config = dict(
    num_hidden_layers=12,
    hidden_size=192,
    num_attention_heads=3,
    num_key_value_heads=3,
    head_dim=64,
    intermediate_size=768,
    vocab_size=2886,
    hidden_act='tanh_gelu',
    norm='layernorm',
    norm_place='pre',
    norm_eps=1e-05,
    positions='rope',
    rope_theta=1190.0,
    rope_fraction=1.0,
    qk_norm=False,
    attn_scale=0.125,
    bias='all',
    tie_word_embeddings=True,
    parallel_block=False,
    init='normal',
    init_std_qkv=0.0361,
    init_std_o=0.00737,
    init_std_up=0.0361,
    init_std_down=0.00737,
    optimizer='muon',
    learning_rate=0.00139,
    lr_mult_o=3.0,
    beta1=0.95,
    lr_head=0.00634,
    max_grad_norm=0.5,
    warmup_steps=200,
    schedule='wsd',
    decay_fraction=0.69,
    decay_shape='linear',
    final_lr_fraction=0.0,
    batch_tokens=[16384, 32768, 49152],
    max_seq_len=256,
    doc_mask=True,
    train_tokens=234900000,
    max_steps=7774,
    dataset='wikipedia_en',
)
MLP neurons of a small language model. Each row is named by its layer, matrix (up: input weights) and neuron, and shows model dimensions 48-175. Each number is 500 + 25 x the weight over its row's rms, rounded and kept within 0 to 999. Numbers have three digits each.
Before each neuron's rows, "fires after" lists the tokens most often just before its 100 highest values on Wikipedia text that the model never trained on.

fires after: " s", " known", " was", "s", " to", " S"
L3.up51:492509508490467496476511494557565508509519485511539504456499535487500470456516529459516501489477513505476501473505504490483485481520541518528517532511480521513479480509509466513505501498508508531540507482489491523505525493455524510492514476460484495518520505478461510445522470488497471456482508551469526536510485486474511511495528446530509492552513523487468477470495499465506466442572

fires after: "\n", " W", " Wh", " w", " Sw"
L6.up340:533504493524462487507497498505478531498504518507495541503536487536500516519512546537524482507483467478521541478459539514478467477498525501546523478503487504456510540486503502505512507526500491459480509536484441497512531527503524482516492522513503495499510462486552512502480497480477457463481505480530514557492497477472493496515457496496493484494515475516533466519512485477500495501442

fires after: " v", "\n", " V", "el", " -", "-"
L2.up71:498512515498487481472502535541495508495517549496484478543503499508485472515504515512515513499529499503506545483473527491538502493510542488470457472515532544514528518479486498533489517499478513480497500475502513518482535500515497510481470497481476505452513513560560517508517486474492510440473507477510486507529447496502507517500503480472523504516522483514509483488504489471497506482507

fires after: " B", "B", " b", "g", " Sil", "ronze"
L3.up700:510529488518571531473498489535501493548520468499509499469504472458489499491482503490494530509471539515492469478486520481456476530506498505528538454493469511481469520485578495523473493512494500487472478510486474470476496502513502496511509512518458499477507529465530480476476518503475481518490578538514448528505521488515489500512529518567465517510493447518521521509457502512524525527516

fires after: " the", " The", " larg"
L3.up55:498456489520522469507509483530494510519526529475506479474541466469460483517505498467550536518557518520491494486559511509518489487501487501533459492530481482532512492530484511529503464506497530495467483494485451468506491470506471514489475563503471507513475489483522479411540473480511557478487534516499501522498505474480498530506476522487477509485489538541481487480488495526522484523458

fires after: " |", " Ed", " n", " mark"
L3.up384:485467546495492495496492464490516505507512473493457549458500477456494488492481465495486530483494442490478508519454534544520525503515496504464495480515480506515488492513514503492474503479480493469504515548453500512531508506507494466511498483531486546497524539517504470508486484490536491549497511538515511515527525493530479499524473536514528501569487477491446476535509479542516456513579

fires after: "\n"
L2.up210:501514474511513497512524490481485522524509536533483474554487529449489508538516501490494518482499533510503484456489533509499480510489519502502487483515497524465489513486505524560471514481530522508458455464486466488532505494483494529483483463490495525480514517545550513529480531494481574510498532512514524520530490494512479463521502465488480485481522542486497514456490494502498488448432

fires after: " m", " Th", " s", " S", "S", "th"
L2.up591:459510531503504554458542506504490519476509543475496496501504537517503479515521513524518511532496528535509508494524485528481506419527500502504466495477491477547458514501497483497472519507478486497511494499476489482497530539500499520493470499478493488528493485489502519474515498451504469515557544572490517565453504489509498511519494520500462481536506491520537524508517401507477474487526

fires after: " (", "\n", " \"", " the"
L4.up477:518496495538533439480497524527515497477445493523529535504509534537471534495507509534498469488522511519508484503496506499514530475504477513524484498493496438485501477546526509573543490509476531497503508479474498431486463505537454504461495512489483461535467486467515504464500495457479517462530532459473516550493502504493492500518539495525490494496507502482493503481533546440496492496498

fires after: " the", "\n", "'s", " The", " e", " a"
L6.up272:512476493517477521499547489530479499521500530499530505464526416504477533504477505498516536451558450520517459514528511499475469516487482508492511514510487504532497470504528504511538494516529535493526496481473496463494472494527475518517518500517515524555495495553464544493465484516526493513494533486499554555495475450447492482514531495505539506479521506547512457528478477508501484526472

fires after: "B", " b", "b", " B", " the"
L3.up277:554489513492531502506535560531553504548516533501504535474480501511500468493507533471477519466480537498480428506515490457445479513486532496512551505526498506506454519529535449530509479566514516490487482523483574503486484466509511478473520495502502500483510501490513513512479468499552518486454513496511481503478489493487493511514515506501508492514542444519505530483500524495502534484519

fires after: " a", " A", "irc", "c", " The"
L2.up228:471498511477504495483568470524512511512471530497537510509477473510493470484487511458466527517500519531542505505487507499547486516563464496496503535475559499497520505492485464547509490486534524514523461514529445483518473492466483488467510534468471517507424515493506499487496482522525506499462492490497520495460460484476485484505482466506495530517490533534490526492496508467471499520493

fires after: " the", " The", " an", " a"
L6.up447:487480512505519506498532452527549462481500488487513473497534499460467480479495476468515464526524443534481480533517488473498507491471432527496458493485481543562494488503514500496518486487491537507505506547485525510485534509504485500485491501483521470496488508525516515445497488504521533477557503492487517509525491501504526496522500493499513515465524461512513512465533501499518445504451

fires after: "\n"
L6.up586:489519520512525517505531474474540534534506519529481462483476503445474504526489523505477513517544532512525493523487505512448488467507547521458483452498485527493489547506540521516464514521525477475492532497507508506494502502497521492479466510500488495497480531539513507537514529535499526479500488472499487523509515463503506429528516527528478477500491486520470500510491549447506538460502

fires after: " B", " b", "B", "b", " tr"
L4.up212:518524495452532516507530533512468525514465514517503515517520475470547520496526509485490492504500511515498509499492513464489504477520478531549504519494508548510467475530500470522489540512516488437491505535496524502502502477488509473474485495527475511449510538489507483510460509472556530473537491511516530519488508520490521495486483522479540526469514474472510492518475509489497551461490

fires after: " |", ";"
L2.up230:471459479488497513507488520501553523502478474464521553508510470460488485486469464498506494535536507412518447509520512492530505483477450473514484493520536479521503496485500500495486446479485506481490533490483480462496492469522502480538523441520474492505494535524493480492515488511513486527537440466515474538492544482502479523520532474510493502543512485508480494529526504527467484495571

fires after: " U", " y", " W", " H", "W", " w"
L2.up453:532555468459454501496468479505541474556429499501544531501541501509495518466490536488497471493465507508528548495453508498484509481491508519517513517475487494492449510520563490497456494510537442491521487508505480470513489535495465549506499511511550517527480509457492519526477497471492486475511490480525493483463567522516515479500516514507508514474482497488528490487517490494509511462459